MLP neurons of a small language model. Each row is named by its layer, matrix (down: output weights) and neuron, and shows model dimensions 128-255. Each number is 500 + 40 x the weight over its row's rms, rounded and kept within 0 to 999. Numbers have three digits each. A neuron's up and down rows have the sign that makes its largest values positive.
A block is one neuron, or neurons of one layer that tend to fire together. Before each block is what it responds to, as a language model described it from the Wikipedia text at the highest values.

Responds to: Word-internal hyphens joining compounds (plant-derived, time-series, drug-free), plus heading equals signs and pipe symbols that open wiki table rows.
L5.down73:473348496480494471482537556554481560452531439442525545533492519517470565499534439556515497527591539529512486452538471490540518522465490465477510524544508494514492558500471533510463383540474504469538486544508501499474581465457461484549471503485480482495470509501537470522458543538517545534528531520482522488518461506515431492512479549436496423517473447486483423455484510421501461478554
L5.down140:475370456564519470478480523550459482508446442444487535491528511514449522544544463555500498532500530544478559451509493503482510491480478456458453496506479446546511537495519492498501372529412540529490529557455515499490590478517499442574579480501480524474494473543495506547476518502511591506544524528498481492519502485566475517430488551421527444476524515553463430481415513501517494502516
L5.down228:497434547474543491463538489498495514480453495484471572580505537444516543483527477573539467509524502470437470446547503454574490546503486450476478550569448495531517515516525500458505636473476505429512451498452460493513565526434509434515530463508541466496507483579532517534528484544501551507528536503461540534486467514472422501463472518462496433503480450495447460473527514449523514445455
L5.down325:516408542510540457509453455589408496413497485508514499527469463570533479457549502499525534519541545431566511463495494394516477557509524457516495567525456449446503447562507495516494525551529501541577533498425599481516497519473484455502506540464576512531538464429449533533425575533422526470481485490459438502473446472497498522465521556519521436476466508509474496423512468410514528440535
L5.down505:491513571484447478510490519493546494559570540524524409558577471461393493546511547439449509512511507504541469486538531463464468478490485584495496415525471410513496469557489472549498485507494470344539549504495507473476481503445491484560494470380474491472518462485519522584453582478495500526472513486475516476534500513520436544515497510549475535456460468541434478517530487484561474493515
L5.down566:485406460456553501504547563553584558488515515449507494462460454429541561447458451512505493462529537506517476451522481469488452519508514481547508547527489521474496518484456547456454532497502415460474482544518561527462547470470525477581504486478528510486476429565506477468518596500525565514512477513505455503507454550537471526520499513507509508525461414506499498541542516483499451497523
L5.down583:509513529539541537466449539555494556499535526498518413496514440535455526562482538507527482450454561483533491484460444523450525522498585513506523433427459515468451506497507576505463507495564458461493511465473546466509484567486495516498458437448541477512489472504549434545472534494531553501516474492571573509441464510578551493518473504554495469513558469494469545537550509447518525507502
L5.down990:535502464516475477478533506444449495517455493447445505532465474514448531542482513530580473411454503507553506558510444547415453525490524512385449518448528465501501457473583502581536446577470469503532453528524469526500557512455569489517505466471520495461486504509490434484489486548491440522505453521496477497463579508541451404495476537609536457483486571533451537507516544514471454528497

Responds to: The main verb right after its subject or after to/who/would, often a word's final piece: ran, has, chronicles, manufactures.
L5.down148:543497485529559488503430522493481463447508468458491507486494480619456431508566496521515499557540432570468566539518539440481469608498476559553490537499539517513494554472539516543481530482526483479531475529523476524538458554487481501477428547478444474469498432457431443541477506467495461496556494500469477489556421468547458481500540446522547506455500415607424490477418508464475449577545
L5.down342:536516541490437552562524502497527457585514519496497499471491503472474529546532449524522482523526527515476489517491544521505476431513494574447462592485476459504466623597502510496513457453419477407511490454539493384473560484457477466488452586484538521523469481561481492558551446457506433472434468481468463513497448562553502434481519484590503544519481476535472439495485527553564484535475
L5.down349:521463492544478581518448509532486536491488479459511517473508449555525538541483470476415452511468511540461506498482459489543517489492501572476555584508564531429548514483408470494508553491491530467514500468490507527448499515514484518436523489460467445510461467492442537489538496481502458483429441492576475452485496566505512514493533543480518510498447552362475488560461551456493505528470
L5.down490:477705477460469442577523466491506503478466480552507484512508523436465554548513519486517514538497440467486509507526486456508504483466494569553487463453487470465486564500467506480572447483562509417592523491546461483486460501521522461505540463455476481452476534519495493505485469447557465469551516560547540525523460541533563511537521474448450553428515508443576509584468507553482487511509
L5.down603:521685499461506427595508520488497497453507488500530502477492494421525497498509538518551536470503463502479459459534468513565471500489525648500515489444465514455467526553485533451558610449549496367487499488538566509498456501480559486506530504452451495489519532481444540522573517485572482502492491480510503526498472496522495436558513520510511510485482438472544540559509526503440444507460
L5.down669:545601482500549504487492507464504455485496502513517520509571562467384518552503540453507556490576461467522566464448512509560515437474504443516520470514460495545528543491513423462499421435445509512550544496461521521484485416559551522532556503466570467512507578446526478563485477510500455521502503466579536492491509523496572532513491503495431531529560492502547508481478497497495538574526
L5.down684:507534463553557499468488490461512511468580567547497493519503469509495474535423515442537506583480445488493509523491506502506451492565479494546499541465471452508475628522475565534494512528537562477514493471486545540481494493501512537486544473511554483530560427448458476476484483489554485572495508406450521460534470543482495534494546507482540517472574550546505490513504492500514501503456
L5.down984:527534550444474553521541491486538451531482535419464542509487531498528508552509540558493537563430500548523465470488418543523497536494511434467442500493521475510480506558533464452473460518554514490518451466575536548385450509530517488531500535510451526518472436527470547528539492494505515448465560475439522496493443578456518461484544587519446480565431487487455543458581446463473483535494

Responds to: The token right after a full name or noun phrase, mostly the ( after a biography subject's name before "born" or native script; also list-final "and", "which"/"who", or a period.
L4.down484:486468462561613476483435483453484421588504530404540491510462521510468491477514511405554482512499513482490506511457495454522534523504495519514496420534522442488543472483505497522541546497541502512534474444484449488470552490438474550525540456467554475551521547486449450481487458446571542525499510471510534526500470471484558449508452525478446500449498487526545519486450591455500515554623
L4.down812:481529408485548535544488521480458479534441506526518461518471547575469491506578434523538486493525463560534532468428554501498485482484506484478491532559554473501487513505502463442476450436535488469505467466524551516452546538467455590518549523449537521472430500517460469570531500459521511578505495497571458573502522419479545464451483552467606554549457540515517523510452549506535500581513

Responds to: Apostrophes marking possession after a name or noun (Ching's, the prison's, Georgia's); weaker on sentence-opening This and closing parentheses.
L4.down138:501489485464535499436467499516472477554421549500594508558474534569484466527445512547526472516443537500541531513494536415527528507555528488582464485547469495478496595484484504447485504485540553497482450493450527540529546493472528525551472572508498505496567478451475453549485526497526465500566524503516541522516449542513484497530481465491514507420507547496509478553557516437536471508552
L4.down641:477531540505490503508493555486503485379482488539501507444525530442526431407503550432523506526479533481512474466511548486492496529452489478443500471481498547466513513546465499442459555483496483452544452570527520492431448497493427458494499537518546560463549526462535423521514481423480448471577524530474544525477465467466512616455582503445478506527534517525503464474505449512491569543521

Responds to: Verbs such as had, has, have, provide, allow, hold and give, usually after a subject, "to", or a modal, before their object.
L2.down101:524589443546517504471478414476527555488519523442537535394484523541456500533464497558505505465450481535475491505422587473605483569533512558529439532485546488429549494438556475493576485514470428483592528436519516475472486425525491498478518543528490492481494498525482445485491521421576515507512540540516521506473444435508530500510512514605534516540574553497461485531467505505587564508421
L2.down229:522541426497564541427546446498532515558462469432479512530512465604474515497504456538549554486525488511530548437450467476517562454536476633571473475484514514476506557475530483463481476507475440468484490462520469500516501451539470537459516563467471501538536442493498515522471485430487526472632493440569479486479478438493488465502548412593493543477496514541457471559432434552491516505516
L2.down544:536488486561498495499496457502543489503439486475422509557545522529505535501521521532518549509522523548482532490551502476560536488618515658497493522445485587481474532501586511532521565464472452450484499450530422466503456477503482540491555497524448499504508406498490451549522478492535532488645542526556561474502489479524526546479534477537526449505489425587446523517397504514509492513559
L2.down678:512544469532471605455560468483504487474506493499524490524482455485500529529508495522550515526528444526556489453456456451548470493574503626486463561534515520449565580445437415560557486550447510513535487501464566481455472489483479527449536540502503481484509534498543500487553496464485551498496509484567513466499415496457490513511540474593535508494534546533505551512496454526522531563513

Responds to: The word "of" right after an event, action or title noun, such as performance of, retirement of, Battle of, and linking team/league or award names.
L4.down153:503483473510465519526477515557496549472532485507517459437436457511474494472478507558542558525397466551476499486449475452500513464500483404500476469528481409509537484491437449523561555500510519486540529502461525495517573566501518431478516463588494475495420503491531487503461428508467456521479560433471493504570538506495575425518502402477516499504499545563460503496473577500549548419464
L4.down435:452545460578495476433539524530568450498478511462569486497528424509553484535524505376513502422483504511498497419506587476473512397542404579425524497532524509421541550563508474527517458492525505536452474453493444522491490468477533479481457480512543464521512539565524565448488477486554492497469481496571455500499457456531503502493503519498514514449512536499525408457496466537553594527479

Responds to: Column separators (mostly the pipe, sometimes parenthesis, comma or colon) right after a film, song or team name in table rows and lists, e.g. "All the King's Men |", "Chinezul Timișoara |".
L4.down122:577512497542592503509481460475450583526474548514489470501453504453445474525555548438479549554484632494469507546425516519539477451498531544472473503479525474447617401486479507455438537438516492475554470457531517504557494577480479469514514526473484519529572462439442507525473569481511530450491524500551459486514484494506485464483525507525514523417548531501546562506516467502465493515501
L4.down980:576544506521525491460548482431398500488520482528480494474500510492428500499490521510533483523510555497495451448496517525528465582512392464545408427490452460485514448490515501539492546509464537437509521428474511490602492553529492446460485465556551548501523557504493444528472526485489482409458500508473477572479564515504480477537577477496542501476511499426494476527472518583496567512486

Responds to: Punctuation inside structured Wikipedia text that joins or closes a name or field, like slashes (F/A-18, RHI/Hallmark), opening parentheses before dates (Chicago White Sox (2009)), colons, and closing == on headings.
L5.down36:572478554474454526496458508547426464497505498493493525455559435543528478549515504592481443513430442557425381500517526439490521500490493542569501426462496466480530532469445466526556536424528484487504577532458504520514523434529446523576496556495490547465485539491537474553473560492451478483569525455496491472488447508482439566517487539522528535526498470475417531541477397539523528531527
L5.down405:485449499454518468483515524596545583497500466546445488431590495484567492467502525476548567509410569541468456470493468538496457527393474496488500516505461485471485475486469573483520641511549523398457579521550543485510519510537459518515551462497526478442558501522511416484451555566579471455553523450498515458488581460527493490553510499452505539502536503497494481546480427523534483551510
L5.down412:429537442514493444490483460485543562547464531523511489477466538490441463494528513486484547534462546525465539542498492544455465494437462476433495535469543508504500526511494438522527640525445580489498468507606495459508548523489431521462540529547489410525496456487500504502505532527459464407519488488463481477583573516591470568503519539542525535498498558502511478517538443440531473582474
L5.down624:550449437557512447465479537552534507437465505483455524460467496482484520527618470575515465472434549541560478477494550476480507425432512471478497481468508515466509459560437552579460610417522457513437524498477494490500519478512521447517505496515489501531500560472527462517502533505455581537472531475554517465547548436505512490408477578488487454468468516442434511495501467565601438419425
L5.down691:500431519470545510597504503584509529575458480561477548538485516462477497491492531494465484464450564475501559475542525478530538456518522572515437536437534473494533478492525485516535427539546546516483458486485486498562481422476448573481594487462492465501499439514530465504474479529555481480484505505570543487541570436495470539526515530502532491531439461480528497507460527495469428443496
L5.down822:548487442515487488513456490494562527443435511545495519473480441575518519551544509473422475466590470512457539476499539419490485505492538515518488497508545540535460491527538450534554477461501529516535423424474439439500448502438513517494546516494460569504532504488436501433470525471457505471524545452565537458505588438489535510578492524473528511509447504431464456540443484570497479513454
L5.down874:574512486492541487510465546500452512497453450537535559478492472538491494494443528489478506510536512428421538519513530502506486578399521546451483421505503511419509458514503503494508539519479544389544485511535524401573478480522408497507536513519472507491505489494413419470501539482460494532582479557449460543539539511529377495534501521495536454474431493525501486524503506463542458577533
L5.down1007:509498522512459459529524469570512482561532533545469483491500531593474450601501437616470450417546483506514524487446495535462528521454535557501562496475475497481473502559503542459433558497489538509563481539502505446514523533553444499497547479494532462503512557520564566540469509416501486512458567452498536503524536526515519485559478467522464524470466517538556478526470469530507491425535

Responds to: Equals-sign heading markers (==, ===) in Wikipedia text, chiefly the closing marker after a title such as History, Background, Career statistics, also opening ones.
L2.down235:488495473584479460498484515488550468510435574488494509483485471501453514499550467476569576486440559474486550494498526415547494490519506481504449498493542581537485482443564523553487620463524499440460503476568484496477613501489512522492481495518475482536527475484515453570492506522498444543467495591467484486509495476466483507550484533482485501508476471476519505542471505495482490522503
L2.down346:526511455502447441453492520500504477572453482508422525521490529529449454495438488514356509514516522472512512498556530483540545443493570518442517533515455549499504478544492463515531643465485530501559439529524431448558537503493452524457530479563514473500537552500455453487534424518447502475494602476534519476449583487432542410510466493455466445470451535464517452496470449471482504515505
L2.down504:505558512489485530536476526578522527565522512535507512511536492568526551557472484456525495429612520506450506531511548468424517518454539556509532454419531496526479537452525472447520462568498516472418465489567474428492500489558493525478486463512527412462487519482492492487486472502480506532445579491513502467506453493500473494515412504517525458463515563467514507555473490513531439500504
L2.down765:557557405438485465498467472563492516514475476537483476514506506581485498534485500524472509528508564454509458472456568501499483433509508450472509508438464512538492466472519516502482448508473499486553524532527551471493590476511483485536507466573463449516499506356523456597476521473455472472439510515473439497483531511554555546464478487503501496545397523486443480541397508503479479508501

Responds to: Main verbs right after their subject or after to or a modal, often the -s or -es ending in plot summaries: beats, chases, forgives, use.
L4.down713:438574459541527537504542484507448513543512455462497536512560465538445523542518534495509458482552480413460515551444474505501533477488466570510518485512527475524538534490436505489463467494531545463538499518548512488470532498519441522481551488480535484499468486512497446525457511504447543493548503479625522549501494505497542556476462461580489562483502507487513491575501493610434515520470
L4.down771:535495479541526541493499393453491505536485474399550489511579512481469528573564488457475471481470462499432567514428442463513542454589526457534510456502558471494509561527475431482479574548477527453485508531558474510491556491525447491541576530462535562514538509516539461515465496439489492511535507500486480486477534443506513503479504457533527545466572535542525496480555434563563598621448

Responds to: Separators in infoboxes, credit lists and tables that link a field or work to its value or creator, like "Music by", "Operator:", pipes and "=" before new headings.
L5.down35:410500451519547424535477577443591462437539464499510507530559475484528580497500505540488497455529499504505494506470510556597483468550475531446508489490494450486476565552499558492492609474445526542419539474462455545488533483529488484483548529409436468571507553517497544474451443507529557510485536447536524523539485583516501469522466605499419494518498474499433450515530536523569502428536
L5.down91:501608469500554524511445513526541501492542487508531457466468494495474497350496577505525486467456478461450471525434475561526563476560507569535573497502490518489516489449476472509512571519521567421543491442457530549503495515480457541491538432485509442563529540519505447550510520434589468463512483442582549500583521581466456518480488527506504502537488515432513550497427497468465555478496
L5.down329:509507483551532430437470429429489545556510482522533477475510488446450545524529498535471538512519436554498478487519544434473502480509541489499452427529521533534486543478509525492441549495501509459492476557459482479470583518468498491504497457533493568538519591430497483474463517532488504473459548342566525494520502487497532535498404532539493478448486499490469468459563485422477494459500
L5.down493:486467502538534523569537395464450545449488545462524485501537450436496498453511521463483511485587480515467552579469510557489530523476532566532489539537535482486518360497498465511425569479476512411500522520532554522507543524530580574466500511539577521477490545630496459454459552488546429409504565524520486551469541522485511548581588493545553544437511537538507489531455531486523535503523
L5.down876:497427447520495457583565528471550529537435475522527443510521525506505516527489497468520505542481446515561502554527449556437502482521496469533468456476507520562548522508441532479484623536413519572464481560517504448415573525550546457521555518466459487576512550425466504440492473581477474452559495499549546465585530490539490529531458524479534451440453537531494543511523439495492521455508
L5.down914:438574441516505464474424471456462490513534525489545490496541475492424422466486543493549554500468497459528480554487525567537513468459395524512546568501469538491542507444401532470520671460544533361466493505498470516519459469573516522494562577498487486509563527518523474545507535532514521377470520477536543489570485458469495533510497564564462512522505472473528537514456485522539485468531
L5.down928:465483479479489423518500579550514523491510483450557434508561472478508537475528514379526479527469508530534536485507477545433524455496491467477534624524489502521462501474532409552493392608552484536470449541516489564487501460423582472467464508488477530556527565519471557439543492535446407509433489446493525480425533496485515442495520479506567500469462556456487533465519466495435545546524
L5.down952:426656493528563503493577531508528468431523449426497532475577473460414463525445467515541516520503485498424556484512501481534485519524420583527516532538502493461506481516526537502447590490474538399488513500463455493501503542479498525476515510521488518518478513524558424537553472451527563510526482507492559504576529519512477491487489464398471482540510532469461454520410490494530448564502

Responds to: The apostrophe starting a possessive 's right after a proper name, like Naomi Henderson's and WEVD's. Weaker cases are the last token of a multi-token name (Welles, Lomakin, Greenwich Leisure Ltd, Wulf Architects).
L5.down139:486464478509496517516512557578484503527450551494482457537468483602458479499520538500453503536485541517462517456500549557477582490497456594502489532437527524482425524499511479437530564528488480501525490445504467523441531482499463499497469531488488540490526482466508480505473463551496473558569544519534463540495506447471490521478510521518483447517496531495470534564579538508510535536495
L5.down263:507472431530477493546497459435502530541525461602426459463504438593441500511490549567507486462506506449481493488345488512516454498485496371525447482503455502530413552494523532477564469488483449494544570401466516465494480515525536473537489485432516532577536510446532464501463524544513515501456524499516532461465523460545508469517470514428504466489556530476480476516419525491533503584410
L5.down373:512600504534469538520545482405526509494502493504517543443512530531478489436486504492521516541587460477456495499531480550502504479499435488527512522513526495529528488493506474524539615554526524423505513487455454483492510517520517491445532487481625503455486461541479443490471461491443604475519552545472518508514496517544525459498520489504564479491443529583454525455478597482583576487447
L5.down396:464472519530472453537500521558526541545480494560517566474517473513439503507497534519524539511428515527482461478521468443456468547510513561503514569456507488524474477462547444525445499539483397457521512480626438458470528433488489475446412494531527420465426539477480465516503505504506460436521555531497466523489498523498526470562506465473484467492471533519523476485488528544492509562524
L5.down404:493464582475403546453500510517514519483427395527542475528530473446483490531461514532556556511481513510440500492569479506508518493392496485489442449517556456474396465529536476461488535570510440555482549499594411510475480577522416495496457498524442451472503469466523511527511520526504483503513533555497512492473537507464478505487537536519429516449543448490519446493615499465489428484535
L5.down599:482481593463510495530464393538506512455533542578477507494494480549539531465482469497479505484502508503470522500461452462537554503440499579503533531493523504500453449458493461547575514533554514473526465487536472505506513503460541522474540457432548500530526450476457449517521522471528503549563471530538497492500515431517502531520517473541537510522518485459590520503510548490514547476541
L5.down804:523496548470495436535554424472449485580548491610517437554522498512535403506555485551499581556512529503524448472478537497493455507429504558511404452511506479523474461487481515496482615542533479397546533484560518546517519512457488482550484456453496504486532440449532488488444522486535551564459432555484444462512579523433478506521457497499532548471524530497449515539487532510441529454514
L5.down821:512479446502515453608564473469569483468544506613488473520485578526545575540586436535551573511505503529540523524496439476421541506515362450556519476469500455507426561555506552399471488487427559474479473532490456499506461516601459483582519558537506549542574501436478491527499486596462499585540431512512523398537507537531470515473438542509474455521465523534489520463492509474397483471433

Responds to: Hyphens joining two parts of a compound or code, such as Si-C, Tenn-Tom, P-50, Barrow-downs, part-timers; also list-item dashes and mid-word pieces of CJK or Sinhala names.
L2.down141:481395500518458459553497527500553483448432434513454524525464427465533545482595480496546503492529504540467469503524454476449470545444469534462514591539510505478457457542441479530500664501422483529497459492570502480412532472477507524479520501498433479490550503505513422509478552558491558541467559485561579395547457427470497530474515518517499451494501479524523508549548499466548504439515
L2.down259:568488504446444475431526429531477497412559507473481537463482494543475445560522475489540525458442505541520566555556439450512516578471420557524521487467520453515424484510437466529434594485544522467521549496532485568501578555526570455480503493489405526483503474501498448489522583522576550525455490501552461485457493491496492467501552532494507491531434552568516507506485531481489493483487
L2.down798:500410495504486468497489507511533507465403572543423439496462412468496545525527557525497430483521587493490527475512482526501552532508560480432555516436474481564451485550503481497542514464462540500507517424545460528517513552520500424504503500420556522551471505447559469495564480622539469511450436514502513513535537501434552513480493464537536508498486498528518517504531516515464530524524
L2.down946:551502452482462447502519486444498477497522474534489482527549579424497510518555538539505529503488544495520535504526516513527473503577485430559555557452506457461532582518489446520516567538439471465543529491549461535514492510559539489536480509533505526497447499453500540481505451509521499494512472529448559435492487527500535461425583461433536569517491564525494490491482494531521503461436

Responds to: Hyphens in aircraft, tank and weapon designations before the number (C-20, T-70, AK-630), plus interior pieces of multi-part names (Philip the, Texas A).
L4.down53:491412527561459577522528474551557572428511553467494578445564571500496479457458497442516488449507453460558529494556422559422502463478470472523465549451505486545527470497512484489534571582579479533494441600459537508488489499485545509515515548490518465490480490548500485515509490530515549526543532549459410516405595499498517530516546467447421533525485501510469509431546438504494498508486
L4.down991:482491457532452503478554491498498516408481517568547463443534537506527530427520495553476526534467462452632550500509498498531546481426531457482488441512450451449509465541530554544542527516469576586463476546565494446447495498552430507549540589445532547464572492521545491478456495549518427490532532523471468546486415424492490525444489473487490543486528437476498452500543456516565517547498

Responds to: Pipe separators closing a table cell that holds names (writers, artists, places), e.g. "Pablo Picasso |"; also time nouns such as next day, Ten days, On July, and commas after names.
L2.down462:482404498536576504559485585487560479492487511540549464458497452540492424543549543408579543519441529516525459464489539503490477449520522456525438500499490546515511520491516568477545513546495517480489497466466543502490513499523504496544564444479441472565585480436447507536453608499418494497492533598495483538505483474534453534527491495577501542432548359432458588521518508555480475586430
L2.down631:486502458554545517551549516555421460543548499476522468497470514511508435565536505436546468480477491532416423468539489563497491462480487406485472540464450484541476458471521503543461529518447503450492526521476463415428508548556536428511491442485467488582429490485490479495520547459450510463499485508542521447439476507538468535541501493439436590533496482583408504504519506516529544540448
L2.down796:498454457528522446499529473548513513507494542498510473517594406518494501525555525444470489509412521611522519433484505538448510521550574513507418514488491526526517477556504567518455587495400435416569475496456493527551582501510438464484482464511480530508475458451458475508448546516449539443494540494459504491548526477514477567475501444534519457475520556507420496464480483504523479481449
L2.down963:510582489518429549542564482525494490552469480459484485493403472511520514480583528562484477462496465445481487497513539540557508528509505549431533455535494597525533457523509443479518633534568529429513540457575548473506485495547596472498567475491471497475448512446493508502496489548456447500499501520483525505524468515549494531483606431452546409439457543492547528470508466456463420531533

Responds to: Final pieces that complete a word or name, such as EP in VSEPR, ood in misunderstood, iac in Zodiac, and the apostrophe before a possessive s.
L2.down74:536489489551525462450507529477475464486472517432554622444524442468519565499498448528508508462449477576509471476484555524586565561577529548537483512526545427497506468558482527458469466448538484589474504477540483498491483487512508508510563465526451471525545466514453542509566501540469550518453507483532484473469463492525463553588512495468443477498430448427451499521467562536573520439518
L2.down183:528445496571529501523507487483455469490547538553478517516536478554487543507549552472478553469488559557627533555504491495535478523500552485569499508475580531471569509477462518476496597480503480556492547455500471563468555443486603536489472475511455519542540454458517412535517556580452527531502501466507469464450527488391475474509510513450552476485415481417425512538468537478504473472534
L2.down285:493510508540527476450518506528502488480492535441572561436571476512500547477449527545527523487456444579527405430517531467546533586547506565494544516551563440490502454578479559536431587457519451558451544494583498484489505528480490559452573429529469502520563478505431536469545495531486537553439504483545506431478506442473482529536549487510513486538496458397437483511537497512555552466454
L2.down920:480482509549543506513523474469503528518502517517535505463519462559518449497462488479534523565460521523492523556480448512444467508468484490435476421545498508467547521453508504511436525509592599501477514478510433510472552542505561434490484563510480455546491506533489615466521517541460569510556538428553404544494502502489504469548448421591469477505512563498501453509481482527483532532486

Responds to: Fires mostly on "born"/"birth" (place of birth, unborn, by birth) and related nouns like death, career, season, term; weaker scattered word pieces.
L2.down210:437480457574500489555499508417564459627480499481508487575498456513520536478494489539543487475556454527445406525488441477507517546486549577430444548487517513462562600539517450440477511501473487462498435487530467495516560537554484477511598528484524575458528516495523518485519508515541495416539520564586526481469587466547528525521506528441557519522468458570555417420492506485508514536485
L2.down323:513528483603485440511550444445446466429472547441450405482487480586503481513439540495537467496520531420470492445519400524507526478417479419480530536498496494546566528504522501481458468437434532507575507525578539455510514404487488487523522526592522498492480506510514479525546458534456507445578552535486488531541462545480516466521432528479486516469555506588502536423519511527492498532499
L2.down472:565619494571526545506465432457441477571467535502499478462460480506484433521531462415483440431466519406475583431422523574493497474553552520457468567487550510547525508513549543490509483520492479457480487481523513539523507469487497471518598520588519481515471494502487496436586512456479513458495472522580524498514448547521573493480512521504543433468503492528544541474480484520484522567475
L2.down817:466532614529520601498422509510614529501530473473547484556492545478516481572467545516514483524526539480541505470454467453485471585524508587508445531512495511546508529575518498546477581479491476516521503512464543563425468450488502541480527491490467530512435441496524516500504437553452528506523435568576470472459431455456536458495550503559519484463501507557494439473464520459550556520520

Responds to: Final tokens of city names, often in lists or tables, such as Los Angeles, New York City, Detroit, Minsk; also possessive 's and sentence-initial He.
L2.down29:545538515490562483453451551518523449507453484500528560528486457510503589527494527569487493507503516439533515471512593482480513567564534528517503491457468412543545569468464485517516575426498505566470491530520493455526540490483451554550420478544524445480543505491458559508463483520457535506479451516528537538537451531489450484557516511522490488452474481564436479557538548506474495427428
L2.down140:508464524521513498465465578476516439503482534503545549547507509486540520553415509569499485590467479413545513486490472441453483598493450508489529496494501534447520405497506540535530529518541570426550479511473518502503436521521548491484517558492485463531539471478445517512527517505505544537530472531432543524430508525624487503542471524397535511396510508568454437425481581527486587488539
L2.down553:487475547530474441435497545570480491467513509517530518531475469570504543571507572556505493378543562498511514441459529472495446586543466592514529525533473553490528508545472497516444647562530538494524529553534529516499544461482504503517478520478505537538526469438437492546506488493538516516489470483504550496462442480522482493529568545474548488391473521469466426544496524474437507496450
L2.down878:556505490498505487506508591547511512482454463460545549534540482539507496499502503469602556478515551451527466495548527472506487546619501480520518551520540460486555540489491519526517566484436452539525503481546495464433541510551423577610507570484515440502486533491497555507523463536493510419472491495562513553506439516555479414535491510532503521461430450490462510525533523458494496415435

Responds to: Mostly "of" inside noun phrases and titles (Book of Records, Society of Women Painters, series of), plus purpose "to" and digits in "Top 100".
L5.down115:538547543490595460489509598471545559507480536436457560496559499483507501423569488481515440499480541552496528605494507529500557491481533493480474461504478527484478442510476481577528440524518508501428587503507476469488512477524458519463510529497476582511518472546494438457586474566558511517448469539538422437452450493553535491484475494536503486559553525513533489447519502406491496520456
L5.down377:484509538468569512499515499521486453576537485499480522486454533517559457503479452508519494499531491437469473461486515480523471477489521541458463528534453608499572443482473467533603555461554490454473501486443531471462501423463527504542489468473485504511439500470438523552449554496569494466468513459539487502574565459477509469517563479474477422499404496504529571480489446557536428553612
L5.down378:529509487509462496463500510481435494446402444512512479465551501520488471521463536492446504463513531475497546381599498566534482489607505557500521493523489574468532494537471536465550582540503482480557521540463505518550514489493494487548506491456475543478583472513475435513525471458503468473483527571468568514518531494578475466457522515503498509526430444545448437561498516524534520558447
L5.down423:485427511451440487516476528423500563436453451415562521482511461511492508432413541476490470425499545540532476529594528513468494438511503469476434464527531444499516447441502531490496510514484445514516511469507475515525508445435535569443506503481538544492502494498445479399470436471540529491573554469530561508473504469494534516555485543565603506474520501484520454436544473518467450489534
L5.down549:506545487518444484521473436556463494420440470520529549465453463612577514487582546480522502516452486554519468492451545548533470489484475463430496480506453502481506491484478520558485468467529421474515510522516539533481598511444539520559459453500506532540440499458508491525451564498505420445502420548481565481561552465532538488534485479476548501560501522502462545493512519554500502507511
L5.down588:517449566517535561510472514586557514478466555507576496473503462517563485419475538535510470456533519440511563480493565505547502501516537483488479528516458496524503561493487514538446538523523454510475502494516569489496463508450453492503447530441503464530450521459518487496422518387433388503498477483525473497520508492492511500533472444475476452537451553481547574492549445498461509421469
L5.down807:455410451527450421494502574474483462487459464550508510464456498492480529527507432478481494504453518430478550480534470521511486484516449583533464523476484551490517459490461496550535469510525489493487468524498484504531479511482433491568504483501459472459515487586463533428475500480514423487499450474519491552495503455474437470518476496537512516443510432522541487532408550546442556561479
L5.down934:590454487472490477578518475494577560402507465471441509524468518503469492461485487448536489455535477549553497406462559471500432469500537504459447473488566486488447459462493471534548498543550440522540487530521527474498577468448497525465566510511530506555533500561583510501485500513504541484575519480499498463471499545517593483469463436466532475492434510517470521449516495468544470520522

Responds to: Closing == or === marks that end a Wikipedia section heading, as in ==Career==, == Filmography ==, ==Climate==; weakly, some sentence-final periods and table header cells.
L4.down375:538501411525561441531470489457485475490544553521517513474521522570501494523505445472542458487494453555451531494447526505502501458472458494570506535453500472470522521471487548542488465443486504472448478507523503485407500490533472455486556498524505533505509522557538509560467525427577474580492557485443527513438448493499454469509445436526535516467497495534486494495420553564484534472441
L4.down493:440473540514498490479482576472475498540467537501458516480506541553529489527474553508480466528525492536561546453569508491499440434507544497520473514484463412462483519471587582511504584492515406426461490467487516506460506495488524541512477483503499471531497501456508443453483448536518491541501594486476505409549494472541498470528469481489451477495507483540534528520475534508483494496507